From a checkpoint of a small transformer trained on Wikipedia.
Size: width 192, 6 heads of 64, MLP 768 GELU, vocabulary 2048, 9.89M parameters.
Architecture: no biases in attention or MLP, tied embeddings.
Training: a variant of Muon for these matrices, 158M tokens, 4831 steps.
MLP neurons of a small language model. Each row is named by its layer, matrix (up: input weights) and neuron, and shows model dimensions 32-127. Each number is 200 + 30 x the weight over its row's rms, rounded and kept within 0 to 999.
A block is one neuron, or neurons of one layer that tend to fire together. Before each block is what it responds to, as a language model described it from the Wikipedia text at the highest values.

Responds to: Word-final suffix completions
L10.up82,198,177,240,192,174,197,183,173,197,133,209,184,198,168,194,260,167,237,200,173,213,235,224,243,200,201,171,177,199,168,199,128,199,177,174,159,177,153,181,219,175,189,212,219,235,214,241,242,156,205,278,229,207,195,190,181,214,232,236,187,143,237,160,164,220,183,197,210,224,200,176,195,187,247,244,245,141,160,186,195,197,226,207,217,195,177,167,233,206,198,186,193,273,188,237,214
L10.up272,189,166,207,265,225,193,174,195,208,205,265,196,193,170,176,276,162,203,228,221,188,172,248,205,204,214,249,152,159,221,206,198,214,187,209,185,247,217,174,243,228,213,235,233,251,182,215,212,184,221,177,190,198,207,216,192,227,158,250,205,192,197,125,218,217,206,221,144,218,208,174,165,213,187,203,225,167,170,224,188,196,227,184,213,203,282,181,167,175,160,202,272,174,204,218,190
L10.up290,167,145,216,190,178,159,248,182,171,208,151,270,178,182,153,225,152,230,223,197,235,181,221,180,193,207,235,224,232,164,199,170,175,195,163,239,237,175,228,245,248,238,200,175,226,198,176,164,195,193,161,201,220,215,188,161,213,210,198,236,231,209,163,184,188,224,168,195,201,214,216,243,206,242,170,207,205,188,247,165,259,220,198,207,168,243,187,145,190,182,245,163,298,151,174,183
L10.up379,159,182,269,208,177,205,210,150,237,190,191,244,163,205,183,233,199,190,233,211,239,214,202,195,173,213,196,231,173,197,208,230,190,254,169,218,216,165,190,215,220,195,250,221,166,173,183,209,198,193,215,145,247,269,171,212,159,231,197,204,182,216,141,172,228,163,194,175,237,187,154,246,240,153,102,200,174,193,213,209,179,189,229,220,233,183,137,166,202,237,187,285,235,214,202,224
L10.up516,203,247,170,226,176,214,200,175,181,165,128,191,211,202,189,223,132,204,172,200,189,213,262,188,187,202,193,184,234,180,177,195,220,151,194,223,219,203,221,226,273,224,221,166,189,173,253,209,194,252,248,212,186,219,206,178,226,163,182,229,244,219,206,250,216,148,220,160,179,156,205,182,190,180,194,246,191,229,252,162,167,203,197,233,195,192,177,136,240,212,145,192,162,165,187,214
L10.up518,225,234,220,205,240,231,229,169,218,219,152,200,202,180,240,213,246,217,271,148,242,175,170,175,187,187,174,236,152,246,202,219,199,167,171,229,171,161,211,167,221,216,175,225,216,190,215,164,230,208,229,160,177,228,129,217,173,210,227,231,180,168,191,189,167,200,185,212,260,180,230,205,145,217,228,239,183,240,184,252,238,229,252,221,226,180,185,240,210,179,176,153,210,226,217,164
L10.up556,200,198,244,209,229,213,171,180,195,267,195,189,212,192,225,212,191,165,135,215,227,193,257,231,163,231,224,226,240,201,227,233,165,190,139,207,248,259,206,220,158,217,214,239,208,249,179,208,199,212,210,187,195,224,188,194,182,188,189,214,194,190,202,147,165,190,222,191,193,206,190,210,206,180,194,229,165,197,183,211,236,222,232,178,197,205,178,199,197,207,248,231,241,202,179,180
L10.up752,208,153,220,205,226,203,291,199,209,296,242,178,221,204,194,225,198,212,174,266,192,210,197,162,195,163,164,197,201,203,214,200,193,170,207,198,183,185,148,229,163,218,193,224,203,169,174,198,212,186,215,166,194,222,171,235,200,167,166,227,232,239,200,254,252,185,226,234,252,214,177,208,176,187,191,231,147,186,180,240,202,211,173,247,155,171,187,196,196,178,169,215,210,179,213,252

Responds to: Mid-word fragments of split words
L12.up17,212,220,174,174,197,221,203,231,195,254,211,224,161,222,232,213,218,129,214,174,152,196,258,237,183,190,185,219,241,177,222,206,220,206,172,155,205,196,233,219,218,239,138,214,189,197,152,169,237,164,221,199,193,245,175,242,162,182,180,241,192,151,228,204,110,179,230,225,190,179,209,182,235,176,229,148,149,203,225,178,208,190,163,189,186,178,137,206,183,211,221,252,195,215,174,246
L12.up43,219,216,167,208,245,195,171,139,180,256,166,210,190,154,167,235,212,147,175,176,199,148,250,202,185,173,206,144,219,209,248,172,250,193,224,177,141,175,242,174,264,222,184,201,197,198,199,149,198,197,217,248,146,223,207,227,218,203,214,203,189,205,237,189,170,201,172,251,188,236,197,206,229,142,203,131,188,165,149,199,188,181,185,211,182,260,231,198,164,231,198,208,240,220,185,200
L12.up75,174,185,183,230,222,192,199,246,108,214,236,234,176,175,246,184,172,203,182,157,206,146,230,245,189,211,207,154,215,258,194,216,232,229,190,190,170,183,182,208,181,217,134,218,188,214,236,247,195,232,186,162,194,235,211,202,158,178,157,242,179,168,224,196,175,208,219,153,211,258,208,214,220,203,198,162,198,166,183,164,177,200,221,187,169,240,204,209,221,168,198,190,212,191,144,235
L12.up308,173,247,225,222,169,203,211,236,174,218,200,204,179,238,216,210,177,219,255,193,212,187,221,142,200,209,175,231,219,170,260,209,176,167,181,211,211,212,154,159,169,124,197,224,192,188,182,218,137,231,182,183,193,151,207,191,207,194,231,214,219,218,164,184,154,158,214,216,217,207,224,274,184,234,150,187,224,209,195,163,245,153,208,193,185,197,169,226,193,226,205,198,202,173,220,165
L12.up388,236,203,210,174,201,215,220,215,189,228,173,168,221,164,213,218,154,146,214,243,192,186,179,269,181,189,197,217,220,225,206,228,141,230,177,191,157,172,198,195,189,182,185,213,186,208,196,194,172,204,178,217,225,250,221,205,164,222,173,205,179,159,197,237,214,169,156,196,258,220,232,208,181,280,165,239,218,240,205,205,179,231,234,217,235,249,225,172,241,190,151,216,247,160,188,202
L12.up632,250,231,172,211,206,227,226,234,166,172,188,228,197,152,225,147,181,217,191,163,242,139,214,196,216,201,195,230,215,223,312,179,192,234,206,168,165,179,218,197,201,240,205,213,159,211,161,204,234,204,163,193,212,251,190,232,219,186,185,193,205,193,199,190,191,244,185,191,240,166,230,135,171,188,165,129,220,214,174,172,241,204,164,158,185,167,165,166,200,161,240,164,144,237,197,199
L12.up666,217,186,137,193,179,229,229,200,164,202,225,204,168,171,240,192,206,225,207,231,220,172,224,192,219,212,207,189,241,201,181,249,155,247,166,164,196,194,196,135,214,185,170,197,184,184,175,235,180,185,233,224,193,182,193,186,173,160,144,206,197,275,189,227,161,205,197,243,210,221,199,244,192,178,193,174,272,221,164,243,196,203,205,225,205,187,236,191,205,164,193,207,197,163,230,207
L12.up668,186,190,182,143,170,215,212,150,224,205,278,253,167,156,216,196,267,190,203,193,243,188,191,226,195,263,168,208,257,186,189,204,204,213,189,198,191,99,194,228,233,198,196,242,229,174,165,197,216,221,163,191,139,223,231,197,137,131,194,235,155,184,131,241,188,239,189,190,253,258,203,220,205,211,197,176,238,188,197,178,189,232,221,237,182,204,204,162,180,192,212,230,231,198,253,231

Responds to: Verb-completing word pieces
L10.up149,175,185,213,178,231,218,180,188,249,192,197,206,211,205,178,180,164,202,185,226,176,225,160,164,257,236,108,190,210,180,189,175,206,184,190,230,214,153,230,193,191,211,194,243,200,182,152,208,161,179,264,230,223,190,204,235,151,227,221,240,227,173,196,229,211,276,228,301,233,210,240,215,182,166,189,227,280,239,180,151,188,191,251,228,190,178,168,155,208,189,193,215,213,207,204,181
L10.up346,216,209,210,246,189,159,140,141,246,202,197,237,267,218,261,212,181,242,241,217,245,220,173,203,209,190,184,177,176,214,176,185,190,185,211,161,239,176,174,253,234,190,231,230,159,191,192,182,152,231,200,175,230,159,163,190,237,218,199,222,202,179,191,215,222,261,234,155,178,177,288,156,222,170,205,234,181,226,222,180,163,247,156,202,139,229,162,195,184,160,172,179,200,201,178,183
L10.up373,151,233,277,186,238,197,204,176,200,185,178,202,263,246,204,167,198,186,217,166,218,153,198,180,260,187,164,121,191,179,221,162,221,156,203,216,210,188,219,184,219,183,190,244,177,199,162,157,171,205,221,224,220,183,186,207,108,159,249,169,200,182,129,168,189,231,227,243,189,163,210,176,193,200,201,240,227,235,230,154,191,183,243,178,229,205,197,202,183,237,178,194,155,178,239,195
L10.up409,214,215,226,219,193,175,184,161,240,200,215,180,189,204,191,163,214,264,238,162,252,183,183,185,236,200,160,185,228,230,195,164,216,213,200,194,208,184,207,221,201,165,161,248,206,199,207,183,205,204,207,242,213,174,189,208,179,176,162,200,248,193,195,162,165,173,197,200,239,159,221,196,216,187,208,157,254,174,227,193,197,218,259,141,243,191,147,159,190,224,117,256,214,211,267,187
L10.up410,193,186,262,160,270,158,210,232,170,204,254,184,205,196,195,211,243,210,198,183,179,198,206,141,173,217,173,194,210,231,229,234,160,185,154,249,230,201,280,210,180,225,167,202,185,203,188,191,203,206,207,216,170,155,174,251,217,158,164,186,229,197,207,246,223,189,226,278,191,173,221,238,221,137,170,179,176,189,221,207,202,266,142,110,211,204,202,276,206,157,179,199,189,188,218,231
L10.up446,213,203,236,195,196,240,167,221,166,207,225,132,240,173,225,159,191,220,190,120,173,189,174,265,242,203,169,199,190,285,171,212,154,201,168,224,172,181,182,234,229,201,186,211,281,149,176,197,203,187,235,192,151,146,180,158,243,229,207,227,184,187,166,224,200,152,236,227,216,191,196,138,159,215,230,196,250,233,244,227,191,155,185,200,245,246,237,199,220,181,211,207,184,205,206,157
L10.up462,191,236,254,202,213,229,232,167,255,162,237,175,244,267,198,191,225,174,238,165,185,201,225,211,210,210,238,156,201,180,224,222,188,175,161,161,222,230,261,217,184,177,192,227,211,245,169,194,178,195,214,215,200,198,188,200,209,146,250,227,138,214,218,206,244,206,211,242,217,182,151,152,224,216,188,274,243,217,184,184,213,215,147,230,178,203,176,210,241,192,196,192,221,197,146,214
L10.up512,183,231,193,224,199,124,172,245,186,232,199,183,190,170,188,181,206,270,220,162,215,185,186,193,208,223,255,214,179,204,225,224,212,177,199,244,185,149,160,222,200,250,139,201,229,187,194,175,143,205,264,206,208,182,246,228,212,240,228,206,177,199,207,202,175,232,160,222,207,204,210,177,168,212,248,207,193,219,225,225,182,211,209,215,205,241,204,155,244,181,204,179,282,203,191,204

Responds to: Mid-word fragment pieces
L3.up459,176,223,200,143,213,229,239,196,188,241,139,204,202,255,202,160,227,185,209,183,243,188,172,156,188,214,206,176,253,200,220,231,175,184,118,225,218,198,265,221,218,217,182,182,223,197,227,199,200,182,172,173,195,216,224,147,160,217,185,136,238,197,204,194,237,132,212,207,194,189,208,227,220,200,187,170,186,206,205,198,201,195,164,214,191,162,140,141,208,207,231,200,222,150,282,222

Responds to: Article "a" and word-initial letters
L12.up1,264,238,187,148,255,226,188,193,174,146,214,207,232,236,180,226,209,192,193,172,172,209,247,215,194,183,216,207,178,217,214,206,150,244,175,198,205,160,178,255,202,268,208,241,218,265,269,163,220,150,164,196,217,232,199,147,219,194,188,243,167,211,196,196,223,145,185,212,191,213,206,211,238,168,214,164,246,189,187,160,227,230,202,182,234,195,113,193,225,195,186,193,175,153,229,182
L12.up135,207,213,195,145,199,163,189,228,195,163,214,228,205,192,192,234,231,183,194,237,181,164,151,261,233,202,247,221,177,208,201,184,223,196,160,228,212,173,218,176,172,206,240,232,189,133,195,223,213,201,200,209,204,203,162,253,177,169,249,197,210,161,183,256,255,237,178,171,194,185,238,184,251,193,202,162,195,156,174,174,208,218,179,195,207,210,217,185,190,248,197,223,184,178,210,200
L12.up164,139,204,203,264,197,191,154,176,231,152,183,170,154,171,247,211,244,163,204,231,231,207,243,218,204,237,198,172,184,221,203,154,260,200,198,229,179,194,221,176,151,222,218,206,165,210,167,232,243,193,172,179,221,251,204,205,228,221,222,211,198,221,218,229,167,178,220,144,231,153,216,189,234,173,187,185,233,165,185,199,208,194,216,187,147,213,193,207,184,193,185,206,239,204,160,230
L12.up374,252,210,145,226,173,174,181,208,209,257,158,140,238,245,233,199,207,164,190,225,186,223,201,222,185,240,194,237,162,193,203,158,225,205,171,208,173,190,181,211,212,171,192,225,144,216,180,222,163,180,180,133,214,184,175,232,162,172,263,236,210,165,145,205,268,202,163,186,211,196,222,172,234,208,163,126,184,193,142,172,173,245,160,190,211,211,205,191,176,178,216,197,246,202,190,239
L12.up464,198,212,197,209,254,188,196,229,172,242,148,209,173,222,225,261,170,226,220,186,170,244,211,209,224,222,164,207,133,199,240,209,209,218,180,222,220,187,211,174,148,236,222,252,215,163,190,197,186,186,191,189,227,220,186,211,192,204,184,261,180,164,197,223,225,189,245,173,226,191,219,156,190,213,231,188,237,193,196,206,226,191,195,219,144,145,184,154,196,217,110,208,164,209,270,235
L12.up558,157,185,197,176,173,189,263,186,214,155,177,220,184,196,201,178,218,135,184,211,239,213,224,231,160,192,156,199,185,182,191,254,215,235,175,168,278,191,227,167,179,202,203,224,215,223,164,222,210,239,178,246,194,229,211,192,196,165,229,194,239,207,275,253,133,238,172,179,164,163,198,192,239,191,179,207,139,226,126,175,226,212,206,235,227,190,189,198,190,178,203,138,226,164,215,235
L12.up690,192,224,187,249,197,238,182,199,186,200,253,164,201,199,196,164,198,145,229,192,221,228,255,191,223,189,175,243,158,223,207,212,212,214,218,176,227,171,205,163,186,227,146,133,166,153,190,248,217,154,160,200,286,184,191,230,194,204,263,208,176,190,193,155,188,183,215,233,236,159,207,215,150,215,162,175,199,194,223,179,210,237,186,201,244,145,175,239,150,171,193,256,211,217,129,216
L12.up701,253,203,213,179,189,194,192,233,191,273,211,268,180,176,218,217,213,171,193,193,224,198,289,228,200,177,213,229,168,209,192,181,209,197,118,188,151,198,237,164,195,247,144,203,197,195,208,191,251,203,205,197,194,225,211,168,207,221,175,203,235,221,220,227,209,156,176,207,200,180,170,209,219,166,216,200,200,241,156,209,217,250,174,233,222,188,220,178,201,181,169,227,234,184,176,210

Responds to: Coordinating and, suffix pieces
L3.up164,194,191,226,198,140,216,172,208,200,180,214,202,227,191,208,210,214,221,224,214,207,193,217,195,143,217,252,237,191,201,259,248,149,150,161,242,229,206,172,181,244,208,232,192,178,157,239,172,193,235,213,179,196,182,211,241,223,197,256,165,161,194,213,200,180,198,247,173,240,202,192,185,113,207,195,250,151,208,251,211,161,193,206,187,142,206,213,173,195,190,190,206,175,191,171,209

Responds to: Singular determiners a/one
L3.up17,210,202,244,180,220,170,152,197,218,177,174,240,246,185,195,223,215,184,219,198,189,233,204,199,173,238,252,256,182,193,226,210,200,210,157,213,184,179,216,204,256,238,227,188,184,196,170,219,238,181,193,153,243,200,220,233,199,157,210,139,221,202,169,231,210,212,187,186,302,183,212,229,132,175,186,229,159,203,193,177,196,218,204,208,216,191,184,189,209,190,220,189,208,206,201,183

Responds to: Split-word first fragments
L10.up100,199,231,213,176,237,260,167,192,157,251,148,197,171,229,207,189,234,168,250,248,183,192,212,187,211,181,217,213,242,170,209,181,223,213,217,170,183,207,171,172,203,204,235,240,167,194,214,227,230,218,214,178,234,201,218,174,190,220,187,224,213,200,135,157,193,245,179,176,206,164,217,226,230,190,217,212,170,189,216,240,182,208,258,235,176,241,159,163,214,257,201,152,197,172,205,192
L10.up119,139,235,194,236,205,179,156,215,164,219,175,160,201,242,205,191,215,196,249,207,190,178,186,238,205,129,224,213,202,183,159,167,225,204,205,226,266,186,217,164,204,218,213,205,176,247,232,218,220,218,154,210,192,211,186,143,183,205,184,191,159,160,169,199,213,243,203,229,219,245,188,141,178,188,215,148,205,108,212,196,202,167,248,198,198,111,214,217,216,235,202,260,176,203,162,237
L10.up140,177,202,211,211,235,183,199,234,199,255,212,208,194,189,253,139,213,204,219,206,224,147,183,244,182,152,174,234,193,211,220,212,222,244,176,198,168,190,211,207,237,196,223,156,177,148,188,159,254,217,214,259,188,241,186,171,157,174,178,170,213,242,199,218,163,230,174,217,253,193,205,129,213,204,189,215,218,211,223,238,221,241,230,162,211,277,236,281,211,154,186,138,202,194,157,188
L10.up288,168,209,192,206,203,176,207,150,218,192,143,201,221,203,221,198,185,225,230,272,258,204,171,253,197,168,204,232,185,198,233,197,184,201,182,287,201,197,162,143,219,196,221,216,194,191,167,177,283,188,197,173,190,179,230,254,145,176,187,223,203,195,170,228,222,221,172,152,202,169,222,131,209,222,217,188,243,220,208,214,212,246,204,234,208,217,210,203,213,158,210,220,213,226,214,263
L10.up353,247,171,242,210,174,177,171,202,203,153,206,215,168,225,237,215,214,240,195,184,181,164,135,200,161,169,143,209,173,210,169,203,170,193,220,216,176,123,238,154,202,258,195,234,140,189,217,162,250,139,183,222,213,218,209,224,185,148,203,269,150,205,190,171,211,163,202,202,158,187,225,233,216,218,192,165,185,169,235,194,205,217,204,166,199,221,180,231,164,215,183,207,243,197,241,216
L10.up626,225,198,166,200,246,195,186,206,182,203,176,174,167,199,213,210,202,185,193,190,236,153,199,247,174,253,195,182,220,204,220,212,189,244,224,235,229,195,193,227,208,212,199,203,185,188,173,179,229,215,200,107,207,220,210,218,201,165,192,195,216,166,233,170,179,248,157,187,193,169,202,190,136,213,215,245,247,246,216,185,211,234,161,238,220,236,215,189,164,187,220,211,196,202,175,239
L10.up664,169,292,204,141,203,173,180,230,195,213,215,215,200,171,197,166,153,202,191,186,211,237,303,214,192,192,188,170,192,237,155,164,186,200,166,190,202,172,200,191,140,171,184,203,165,187,135,155,193,224,198,210,202,184,216,202,220,218,200,255,220,239,169,214,199,225,192,157,186,193,241,194,232,176,192,219,174,163,230,173,239,226,195,247,173,218,189,256,177,225,180,187,140,131,195,154
L10.up674,255,198,185,196,211,206,251,233,123,192,195,208,180,192,205,185,211,264,237,149,240,168,243,185,178,206,175,209,266,207,163,169,235,188,134,194,175,187,204,203,162,174,225,229,176,218,234,164,290,135,184,203,212,211,217,179,144,179,183,229,210,192,173,195,181,173,163,219,155,269,233,167,197,215,249,183,182,217,212,207,191,238,201,197,200,241,253,194,203,204,152,204,239,223,270,216

Responds to: Adjective suffix completions
L12.up216,224,203,185,192,223,195,196,206,195,254,164,151,265,247,247,225,215,179,226,191,142,179,234,209,172,222,194,204,184,210,205,213,156,222,223,222,159,216,168,183,192,195,228,183,146,203,200,173,200,273,219,138,217,198,118,190,204,219,215,206,175,238,187,210,201,224,218,249,163,200,179,205,221,171,191,227,230,221,222,201,226,249,223,173,182,244,213,193,207,233,217,184,158,228,218,245
L12.up255,180,201,185,167,172,225,244,211,166,213,201,217,220,180,171,236,201,233,246,174,211,175,163,220,235,208,156,180,143,167,256,215,219,231,170,206,187,157,234,193,177,143,157,227,179,232,196,178,216,190,191,223,163,215,189,219,168,194,186,230,254,228,157,191,227,125,171,182,224,167,199,183,207,265,169,239,196,223,201,205,254,190,254,184,222,201,122,176,164,270,162,213,247,201,191,186
L12.up294,259,177,194,202,177,219,233,172,192,237,187,221,174,165,189,257,202,214,217,182,207,183,175,182,221,213,237,192,168,186,242,183,202,217,159,228,214,170,203,227,195,148,187,222,238,168,215,250,173,175,252,185,215,206,198,200,149,220,222,226,202,230,158,219,160,182,214,227,200,177,164,208,237,235,188,255,217,232,159,205,206,171,209,245,237,196,194,194,182,154,188,218,232,209,190,201
L12.up339,235,265,144,178,230,196,218,254,224,186,160,221,210,207,211,222,245,158,170,208,217,203,195,199,223,217,157,194,223,205,200,182,191,260,149,239,165,195,229,228,180,226,201,194,228,196,216,209,174,156,226,204,152,258,179,242,212,186,218,288,207,185,217,217,170,184,147,175,220,211,145,153,193,247,206,213,205,184,184,257,218,211,179,209,168,181,209,186,192,214,146,183,217,206,209,209
L12.up428,188,172,206,190,116,211,217,209,218,188,163,174,177,203,185,273,212,181,214,168,220,220,201,198,196,237,224,199,204,153,234,212,193,163,151,228,171,187,183,250,192,293,202,170,207,205,138,161,171,236,168,156,197,234,205,204,185,221,236,221,244,213,186,187,208,219,171,168,184,182,263,175,206,215,204,194,237,201,232,223,199,224,224,223,167,240,175,205,221,193,183,176,217,243,219,228
L12.up485,211,241,204,204,153,198,176,171,202,181,156,208,189,165,181,212,168,225,193,202,138,245,138,205,233,231,234,178,212,134,219,178,256,213,160,174,214,226,197,228,244,221,243,191,239,233,176,184,208,210,223,181,223,246,136,205,202,204,279,226,177,181,204,152,181,182,152,201,223,178,232,236,258,216,235,206,191,196,146,205,225,204,173,204,185,186,172,181,209,171,161,180,188,234,244,175
L12.up621,225,190,201,175,181,199,156,176,139,241,205,205,168,224,177,266,196,196,160,226,221,233,191,216,172,212,194,202,169,160,212,167,208,237,180,226,155,191,217,199,212,114,204,175,261,214,217,254,201,176,236,224,153,237,232,176,177,204,223,237,161,242,172,209,224,189,142,181,155,211,241,192,176,232,138,250,179,223,192,157,252,170,224,200,200,230,209,132,201,179,205,206,215,257,166,204
L12.up733,193,195,199,189,191,212,233,226,153,204,274,153,252,225,216,203,201,187,180,163,191,220,202,201,149,301,198,221,217,197,187,200,178,202,182,239,248,197,194,203,248,216,197,228,197,233,233,250,224,277,207,165,227,182,195,249,172,164,176,195,220,218,216,188,160,139,214,211,152,138,232,203,161,209,190,259,229,205,198,197,249,231,194,185,205,148,227,163,221,200,207,264,210,193,182,212

Responds to: Word-initial a and e
L10.up46,223,217,216,173,220,223,158,192,192,203,169,165,238,182,231,190,209,208,200,180,172,198,211,206,202,163,195,174,179,126,202,246,140,211,171,215,178,166,183,189,208,228,200,177,141,260,234,182,117,227,193,175,211,165,168,246,168,175,155,188,251,135,256,200,174,212,198,179,216,144,226,213,185,198,183,231,207,235,194,159,226,251,196,167,257,209,188,223,261,157,210,177,156,139,151,172
L10.up74,226,240,244,197,197,167,195,176,227,187,189,242,238,200,251,257,209,196,213,269,156,205,191,204,213,202,248,199,201,171,169,183,213,230,192,193,214,159,149,209,153,218,197,185,118,200,176,195,185,245,187,245,182,179,253,235,203,226,150,216,153,170,231,208,204,215,205,151,152,142,232,190,138,163,193,221,153,220,212,216,203,188,197,196,176,174,205,137,161,271,213,218,154,155,171,220
L10.up83,251,193,220,240,224,191,172,191,248,206,208,207,161,173,205,230,220,220,171,193,228,204,171,198,165,236,190,201,166,184,254,238,249,183,158,191,210,195,231,222,231,191,235,218,175,212,220,211,238,197,219,230,222,232,174,212,211,211,306,189,205,229,231,208,195,175,189,195,235,207,223,200,166,196,218,174,192,208,132,204,173,155,159,217,179,191,187,230,166,185,206,202,210,199,234,215
L10.up107,261,224,178,213,220,212,220,191,165,235,182,227,210,218,192,231,133,188,199,164,209,203,265,240,223,208,185,213,182,176,206,230,190,172,194,167,205,199,230,187,232,215,235,187,195,181,177,171,242,208,223,218,185,219,206,180,201,211,158,227,161,193,212,214,166,172,188,229,145,190,211,163,228,191,220,172,176,189,83,117,198,168,140,216,238,224,211,193,191,176,202,187,191,230,218,138
L10.up120,259,200,187,204,184,200,116,205,192,212,230,212,172,210,226,231,178,196,187,235,168,236,201,233,234,205,209,240,217,147,159,224,219,232,184,157,222,225,196,168,242,235,220,216,170,230,195,220,243,176,194,223,185,221,143,203,206,230,186,220,213,256,167,238,200,163,227,192,192,181,232,203,205,159,210,112,191,229,140,182,207,211,225,170,174,213,187,208,200,222,146,242,189,186,262,177
L10.up333,178,162,175,190,186,209,184,167,181,231,171,211,218,198,190,172,181,214,187,185,173,183,263,201,217,217,208,196,187,202,198,260,211,245,176,162,246,281,251,234,214,194,204,221,208,178,183,169,198,173,228,141,234,217,157,176,197,241,191,200,181,197,213,166,224,200,206,188,182,150,216,268,283,246,212,203,164,205,161,205,224,244,204,201,283,151,197,182,184,177,247,219,201,180,190,180
L10.up377,219,209,178,224,231,208,200,210,200,188,175,217,161,209,224,217,171,182,235,218,221,252,125,243,221,215,216,254,181,181,202,180,178,198,179,225,214,179,215,217,222,193,179,162,211,214,222,134,183,197,116,172,235,255,160,231,164,213,244,194,210,185,194,170,204,189,193,240,221,216,269,166,203,158,238,185,188,238,156,164,181,161,179,175,199,277,179,158,206,204,218,178,150,217,163,192
L10.up432,228,179,236,197,235,164,163,207,243,195,179,221,208,175,244,209,202,180,218,182,201,225,200,216,201,149,184,165,230,251,180,219,208,272,177,188,246,171,193,212,250,200,224,177,172,241,225,206,225,133,199,156,217,174,180,202,150,197,170,226,196,196,148,166,212,208,223,180,233,170,194,249,233,234,257,268,182,218,159,194,251,176,186,248,201,222,168,203,150,240,212,206,199,194,205,166

Responds to: Word-final suffix pieces
L3.up403,205,202,230,170,169,163,201,208,193,156,174,173,200,229,187,193,225,237,223,242,159,135,206,235,163,175,221,177,193,177,218,190,197,193,217,191,213,204,221,217,205,166,181,230,243,240,181,183,205,211,187,191,163,238,197,202,183,207,213,172,191,216,231,227,246,148,269,170,209,208,273,212,181,193,191,233,170,176,178,175,213,249,182,198,154,249,171,186,169,176,201,174,218,191,168,229

Responds to: Transitive verb endings
L12.up99,191,279,207,237,187,225,169,200,181,192,214,195,207,198,198,241,212,240,250,194,213,208,189,186,139,135,211,177,190,180,257,185,167,209,218,150,146,187,226,240,170,217,171,203,176,233,207,235,198,189,204,204,234,156,160,239,224,245,233,208,167,243,226,144,248,177,204,197,194,220,188,190,210,195,201,214,247,214,222,169,198,168,224,197,210,177,183,174,180,183,171,195,227,227,223,143
L12.up206,221,226,166,107,216,208,193,168,255,187,205,226,146,195,192,175,186,184,197,217,234,240,144,228,225,230,190,177,198,206,192,186,191,213,198,207,227,179,184,167,232,220,190,165,191,193,196,236,192,254,227,223,193,223,164,168,187,143,203,163,214,176,207,281,151,190,187,230,197,208,150,192,232,190,173,246,258,188,225,144,157,194,245,174,267,279,177,162,183,186,156,205,182,189,151,186
L12.up257,229,164,212,221,199,195,171,169,204,181,199,215,163,224,150,232,209,200,258,162,198,217,150,202,208,176,207,144,166,141,257,199,185,192,176,222,231,187,267,191,216,194,217,225,164,216,219,222,262,186,235,211,242,200,198,224,158,208,170,206,241,216,175,158,190,226,191,207,172,205,175,213,216,186,254,232,170,206,128,185,158,205,217,209,211,269,147,174,194,225,227,186,240,206,232,191
L12.up261,146,195,191,185,190,189,252,171,187,198,202,190,228,207,198,194,204,232,239,260,234,128,147,229,217,196,223,191,208,178,228,181,200,201,191,202,202,120,204,182,189,206,187,139,156,194,200,231,204,199,186,236,208,206,214,187,193,201,151,208,180,193,193,167,235,206,244,185,275,174,277,214,248,197,148,185,207,190,209,167,194,185,201,241,205,157,198,195,220,189,176,212,218,264,189,206
L12.up282,210,248,197,155,203,223,223,180,229,208,204,207,256,193,183,224,166,197,215,190,218,246,167,190,246,178,185,187,198,191,217,195,159,137,137,226,143,165,187,152,212,215,193,229,190,234,229,220,234,218,206,233,177,233,187,204,147,234,180,229,179,221,187,193,164,194,183,212,252,215,193,166,228,182,206,207,219,212,192,238,192,203,264,138,149,234,248,196,241,203,220,159,183,192,154,209
L12.up301,206,235,193,144,176,177,182,182,178,197,172,185,219,253,205,175,217,218,241,185,180,210,162,195,214,193,217,172,203,206,212,188,195,167,161,232,197,205,198,185,268,203,152,174,171,140,138,174,181,275,214,172,181,202,235,224,193,209,172,183,211,169,276,188,258,231,153,217,179,162,222,173,172,208,198,203,216,224,206,202,137,172,208,131,202,153,203,209,193,175,212,184,211,219,183,207
L12.up348,190,220,201,214,173,186,200,200,195,196,219,183,161,204,192,189,179,205,195,205,220,206,204,238,188,146,200,175,170,186,183,222,179,207,195,136,257,160,147,191,203,228,145,199,200,205,222,204,187,181,218,200,217,177,221,230,227,223,155,191,188,214,202,163,255,280,197,182,170,185,207,261,216,181,201,181,250,301,252,182,207,194,198,187,210,197,154,191,207,206,211,251,174,174,203,152
L12.up420,177,209,180,178,176,153,186,201,206,240,229,177,203,135,223,227,154,179,154,193,162,188,203,249,199,187,239,180,157,226,176,211,229,190,221,173,167,202,213,273,206,199,154,260,213,200,173,202,197,213,191,182,180,175,172,209,197,190,256,229,214,198,167,248,170,215,220,195,210,206,228,223,276,198,191,157,165,152,188,173,173,198,249,255,190,249,273,193,200,207,184,194,212,201,149,240